python train.py --n_head=6 --vocab_size=8192 --norm="rmsnorm" --rope_base=6190.0 --lr_head=0.0043 --warmup_steps=200 --final_lr_fraction=0.1 --batch_tokens=[16384, 32768, 65536]
MLP neurons of a small language model. Each row is named by its layer, matrix (gate and up: input weights; down: output weights) and neuron, and shows model dimensions 48-143. Each number is 128 + 24 x the weight over its row's rms, rounded and kept within 0 to 255. Numbers have three digits each. A neuron's up and down rows have the sign that makes its largest values positive.
After each neuron's rows, "fires before" lists the tokens most often just after its 100 highest values on Wikipedia text that the model never trained on.

L3.gate253:106148159155121084158141124184177093129125110168133133138095126115183115132142153105122123135111142142096131106080141129132062136118102167094131140131129153089123171150109127113137147144121142130082140108104104101086120116141145145137129101131122082116144173145126100132152124133120172101
L3.up253:104159164102118122107142116148131129153086136167134113151147098117118097081088186120159114093136139131167122148125131134095057137120103145141129123130106134094126129092163172080145153136119126125101145149107117102146097108110123128095130117125102122102138184102146129105127139173157172147
L3.down253:138146172114120104131134119153106169140125157156139138141107124116138115072085146085098155111132106144136132098098128128141119156104135168117113097136120143176148162133130175113136148139138124127122109187107132137142098041142120118116179127152109091119145160129112122145114115143138191119
fires before: "ed", "ing", "ion", "ive", "or", "ers"

L15.gate437:074176110133136145095095111106128180126136132091127109121088146132141144094124167109092125109129077113088121107125179068115109137123138139138089129166138115140133112141106129094086157148108119125144138142145130159113135136186122118101137147129143119085120105138116143140132155162093095089
L15.up437:136133162138136149116108095099147124113151145045133074148122173126129115176129163134134107134148109101167130127124147151170089133109145112097123091125121129079105121136118127132124109126122120161133126162117125139110097109158148121095140112108135125166082118123164136120115113120124188162
L15.down437:104130112141144138153157115117149123141167148094096113156134126152136086106116115087129151105132116167095091133144136097143151135112112125125100150172092106133118130127112140126153190143113125142100165172128088127123173118116163107112138146126148096125143126133158150109196114111092091146
fires before: "|", "\n", "|---|"

L19.gate293:138082178151121102111163139136143126176099124090133105106079157134127190120110111128145136130094103140139101144131123134123107137114171139127126131121168148200094101123116157121132125137126107145123149117197121129101147138134116121173151145101144183110116118123161093119151108140134126111
L19.up293:123133088095111146120112108102200139141148112130149097123151137101090111171051128129157161144074142139131161153138125142139163133153127100113105133083070102181130124142092133093133124106121095200148149137118095130126140088157127136082128122167165143122151153152106158155135132104134116119
L19.down293:139186131171120148140169091133137150135146142113165089128140167148116138158111100093138123097134158106119151119145170156113103076125133143113120112126144115132116124130132129127147149096087159148120142099134110133136120094126099089167134124128146096149125110159135161105132095089125102121
fires before: "0", "3", "2", "4", "5", "1"

L5.gate515:142148136058121146125149120125176136120163171107123109093134160138133155117107110160104145148100112127097143127145118104085084135147104115103112142109130123155103157098162118119135142139145092157088137127177081109146085121117145137163138148115106124141122114142154121142138104107115108184
L5.up515:138123114091101145115120107114113135121159112157146127132135141134130162113145103147112113111082188160133107114088095157105106142096115149181143124115132115153133152105133114154100132159137121100110167135116112102125113121129112140156105152150154138119132136131104116138182104105160091143
L5.down515:058142143132128121139134100114140123121107142152144116130146124160132116133109140103103137113144114139123166156147107090108121158135123063107115105094140127090089171114154147101089134132099127175160145153091115107080104174103134140116095156120112097143124142127114106132141124119128149149
fires before: "1", "4", "8", "2", "5"

L16.gate343:125083084112138118135137120106130129089124160122111135110133142159133146104112108176126134156110128102119109118116136134116140120108140138133093119140141138173123098157131152119120123084094124187125128086118135171150114115105145155132082114097171111118129167127132074114154131136143126133
L16.up343:103100104128124177116179104110177130116140167123136139105125130123094150130118084124131108123124108173119120162166114143127178156125173100127147122161122119154091092129134180096128112130111134142149140108113142141138137128160138114108151161160122159095120129093101114159123106131144088106
L16.down343:107105090136151122095075118173077122142128105157142154117100122155107104128122135116145186121124122136129153104121151141154120116175128099115096064194104124129133147146122148142164149137132130125164124177127118121127104107084144123152154152105120116127088126113119110165149112115048127147
fires before: "1", "6", "0", "7", "5"

L13.gate667:147136123152114164135161120136115087136115077105137133157115073137151143119103128116115113113125153106088117102127097121130128138129117130094098182131175083096151118130126133127157182145120124115141155133144120092137128106115092127109130145124148090115131130121150147132109066129133147126
L13.up667:098104150100131127160150130141156109108149138087151102173098088135161114096102134133096132094134154098157106097133106159122092147142129096115101162111154139079158124123100100151137148127097107121144123141116174126128134136165088139130154164119124129144115119121163157142127129133130168145
L13.down667:136093120137109115144148127153122119103136107162116155110139128109132143106113116089102155132129119148126121139089130142158132088095117118145134154088114090109116099106144164140079131117139136133129139107095169080167125137124094117138127134153129114151140109173113110126155107123110123085
fires before: "0", ",", "5", " million", "2", "6"

L4.gate412:125143120153097134144159124120105143073157095129148138067160124126102128121174119105158129147102131124144146113125104145109093175181154140163119118112140093107122106098119143132100082101105124122140141102114145162090148146136090131115103134128115099105179118112147152161140119151169124153
L4.up412:116142104125144108211094158120120117131120111111150145104114156099140133153158144107135149113120136139117117126116108122130113089153160116126103132136125127113128133135128149116131093079132151136140163115182144104128187113158171182137119180117114149105121132173112098126123120128111129160
L4.down412:103114109166130075157147118172168133088167131113141103112151130158123100117144142163143110103152136134144093101111109097166116092143143116142110123168122137131157157103136114109159119086127158123130098134108096160141142119120147111125103133126111137108134110170133114166098113124105146116
fires before: " |", "s", " was", "\n", "==", "ra"

L16.gate563:134152111144142152072137129087106142106170108150157098143151107126169158132177165160096105091097131140148158085137126129102157124169088109170147090138135144128142112118138141163148126092134137150089157091101100165132138181107127131117098138108196108173094059099136102092140141120137135111
L16.up563:117117113146148129133125108095107135152152168137132122110168133100164131189160111142134133121139100169093114168119153121114147103145106131129148099132155110143161134130130109178143138129116143155114108110166089102136108176106155147108107108143155129130115093159175110119078093144185115149
L16.down563:125101166145113162115129103096097101151119139175136135154083114132132117158136100118100173122154123128130101154129114097157092164142103115159168132120140154111089101137129143159141150141124179128139148152113120119085081145170117163141109093135126145119116134123120150111119102104105146168
fires before: "8", "1", ".", "9", "0", "7"

L15.gate535:147157121118139117136139143118158134088157118159167085124072149119138126124123079068096136165080103100159150130097190095126122125125143093140166100160152114148095105129123138149123149097150134132114117128132189139145135146148118154093143187126153120162154126128119124142151126130116133096
L15.up535:112135143163111135119114130099087109150099144152135118123158140166144156182147143093149107148160150162107138104110164092146134083121141152131116150119136106096136158113102150115125135123077093121151108156157086192133158136100142149174131138162155154119158098137119121125078103150098127098
L15.down535:126099103150119126112108122079184148117170154138158091146124139154149126111128143085129150107150143128143114136145141145141156142122154146152159137126137122105106126099123122141090152118159152125131085135137123131114101143087095117169031138133131154122095105101155086107109134062147129154
fires before: "2", "1", "3", "0", "4"

L20.gate227:117117162184132134119170146125132083132185148127116158126135126141123144136113108109117152131112125127140125085117146112133104166143119153126152124109177125104137194105116103128141157155139102131146071137097137080154098124145103130142105163103103103126077120120155162164106145119130107167
L20.up227:159121127126120162144132151132169150114121159144172130080150103078172129130127107145158142137178137117124126144086120147156097110137179121141126132137127128116122170135099067096180124154122087146129153143134143104151124157153120155135145102105148132164165122123197131153145112116126110160
L20.down227:098114082132078068140158095125128137103188124110139135119159126160105125166149148124140163177127120152117113133124157143170124102135119104109095113147093087186085150129106114138143142125143140137171124072148104124141130117090117126180110131088167117136132123119114118109117136152156108105
fires before: ",", "1", "0", "2", "8", "5"

L19.gate494:169108150149170092104085107102121160113089110163143044155113132159106140150122168134084107145125146072111053121147145142095132148110087153110090122127119170130097141135122193112168151147143123136119128107110134097101099152128171178147148119134088133120179126126152120133081160107102142136
L19.up494:139126120129141097158120121124103109122137115160114079142092120126103100220108165111141151175139136135176122133127102135145112081141141161142100108162171201141131089140108157140114095112150110108168144107122115119131177167104128126070111127148155127122115132143108097162102147119142128144
L19.down494:107111112127110095122172151131199136130108149144099068140107134149160116132108107165133135097133175149133127137147154130153078141115124145174124148144095131132147130130133099111110096145092129149141105126088141173141110138120118114096131148137148134100104154137140125129110136124131119122
fires before: "-", "\n"

L9.gate547:138164073108117149099098118117117146110143123115124084144065125181126081157141109126148101118107132102143146137129143113117113171172126147158120145151156094118138140090150128117104133121135145118123144151096122127102109119151126120133107164119117140078147122132128116132126103131128104084
L9.up547:125109152165132128113118121105110134107145108128132130137136171143112116145085143105138124129125129133131087111128129125118105085098135153169095132165155107135128137123161106151094094140133124155127164136154114103108151125108134159131163148125153091124117134166089090122073140131133126154
L9.down547:118157128144129150161135108121156151108131179149144162142146118147122106116089175120109106143135147135140100150126107122180110123124140144143103138120142105123114160114140114089104070146101081165111109139138142132154147114107132158133156111118140132109097097103142105087135135134154109131
fires before: "-", "\n", " "

L8.gate509:116173109165090136153131142156108123136126139162124136113094153144138124136117112156121098128162104106131142154146156129107113150128137138142132146143155182160059183097152094115158145122074118168105121142128056105098132171098134142161108160165159134118165110142099085127169123095158122129
L8.up509:122130118119180140121100147173139137129119139123108119165113158129143121107135169154154099094143121155132113066068142138117110138097130180136100136134155142142129115066164127143160169151157138097139114120140126128101178148141111146132137173175133154113098152127094111153158137149104131166
L8.down509:122100119130127144082086144112156112129132130125142091144120137146144139095120113158138136099105127182114145125125137114136153120099084119111102097153126104148125087114165130109148114162130133119142141140178149133098123142161077146125075101133142091104130094105107124139115115133099127109
fires before: "1", ",", "9", "2", ".", " and"

L16.gate288:173140114141120109127095118104111121109149095143168090088143119168143121143114146131128133154111141134132121167105148122165092160114162165123168166168163184124113137135135097159097107121127100123102123138117114149178140137100099173096118150136123116124119120155096141172081155120121124159
L16.up288:117117118132119118169152118104146111120088143148121115151145148161078107158148098153164116118120158061146146115104145080171118092138188150129131134180127112126104115123118109134150109162119128128111091096142115133140130166143171157122157135094161134093159137159125123100103103099123115150
L16.down288:147096120106149139154153097101123080146084140120113161142082154138123130124134144110113151127094166092114158141109104158128115091134157128131186149117114089149086125116172159101167103171110138140101146102094138093114121143137133120107100152110128153124128162159148140157104068121117112128
fires before: "2", "0", "9", "3", "1", "8"

L8.gate538:163107136108088142110121139081148095104141135164097112100142181147135157146126125177146182155106115084159173142119113060129122141090144133150142142110122124162136132091127117131110146152171122109110142095113163137173128128111141148156104159113101190097147124069107138133105124117154132168
L8.up538:114151143144126102109196115153132112078129138123130174096143111097108108100093111104139143124139144147109117102146138080130141110179145106141147106131137123127153170112103120127130112149185172145179134110101120097166106127132164143103135125150137171137141178143139133111167094140121149091
L8.down538:089112120129105113108137134125183129089120118121146123172175134184103121101126159101143100136094100129084117130162142100108170137134115146120130121136081162163141140144118081111141094128108143124127102118133105100159141132116152104141169093120148116124133142122153106115150165130069130142
fires before: "0", "2", "5", " as", "3", "6"

L20.gate473:082117104130093136128131110133164079099109169095107123107116119133141115100200138173182139142130133113095163108132155135137098163134139159121121103123148158143151172107114129151105125130121116115155135127097111157178136117139130105107132124143138090133136109084099119183132088125154105183
L20.up473:119133086146124129112127118125163138154090137119144112104128082094172114130162127142128136163144113136093135135123153136132102149122128117169123137181125121132155135102150158148096087130103146151170099109131118164151105104146135117154117109118132105127150106158119118131117113133140166134
L20.down473:111146135142120101138113106146211167158145119161113130083146096156149098082135163150155123113094104147080119156077132115150061113122143127142101137137126077122133132103104128152120104160099108145158150130122111113116138127149099129106062140062153150156092113120128119147163129112133112161
fires before: "1", "2", "3", "4", "7", "9"

L3.gate250:112165120134105133116092153152102122088136164169119137079140106128132132150158205111164110136121152144107143126129130123121094149105095133127125137124131102134137132076120100125125109112159110132089140135133146129141115143135131136161160174144122095095125183150133110163143116150149141112
L3.up250:105144103129128097142124163160142130120102153151127115105138090133161130144161180110138099086134118118134138114096161098130097113132133124117130133163150122132140125118140113140128116112140151155144113135141139124088143094116127128131175137134114105093112166144123099160118117116144163144
L3.down250:100142095129095106123106167145133119128143115178124127077106135128139159147125149112147115167126112126091124136155163128101135143126151122166134105108105051138159128110145145121150180172131095163148132143098101106150125126105164119114118134122130112121151141132135122177103111130169131155
fires before: "e", "ed", "ing", " also", "al", "ion"

L11.gate473:123143112144145120112132122087155106132144127122129138113105109111164094150146134131149147095107137078132130164155129091124165168141125121121159132122135143133105139099092159111035135126109140172123151153130168105128106108111162104137133135113156142080147113113130133175157128159106170146
L11.up473:111097122148091116115155107152113112118090122147095101110150135136127177158153111079155117100130129208150116108177121116133144113126099151148082131111119090119156099120174144117124130149175168197160120134158161122097125127094135123154126064138146128102133137153142131101114123137112089134
L11.down473:132142121169153147127112123120101110144119120128104115139151099110152094144138118121147174101139104124110128118111114124127124080125082123119098118134121123185109101098134125114137101097122164160131144122155113158169144101112132099133133121091130157111098115160104140117157114125140132119
fires before: "1", "0", "2", "\n", " "

L10.gate339:138149092102102126139145103144109071152126129073116174143071108117160075132143159196179109120136102087126130129139141168146173145138107160154149150112134120103157072091134145154150155161112124113132144115135170097118125129118108144122125092089109127117161127137136124121143100144115063129
L10.up339:144097122175118115117140120152140138122172104178097095133143164139090156148107153134129149121104118118120111168135145176143140145117126143127185135109156144098178136110141131103167133122112120139142140132111115128090128114121156092136154119102100125083123148161126121128135140132149121110
L10.down339:152128103153141146131150124148190129120124174132087125104125115130159162146134141112118124166150089141121143116154122127168162076116110093065148163110115114147093111103138107084107135145114111169110161157167130090151137107133137083140159107129151062135150136121150094157089117132175131186
fires before: " ", "\n"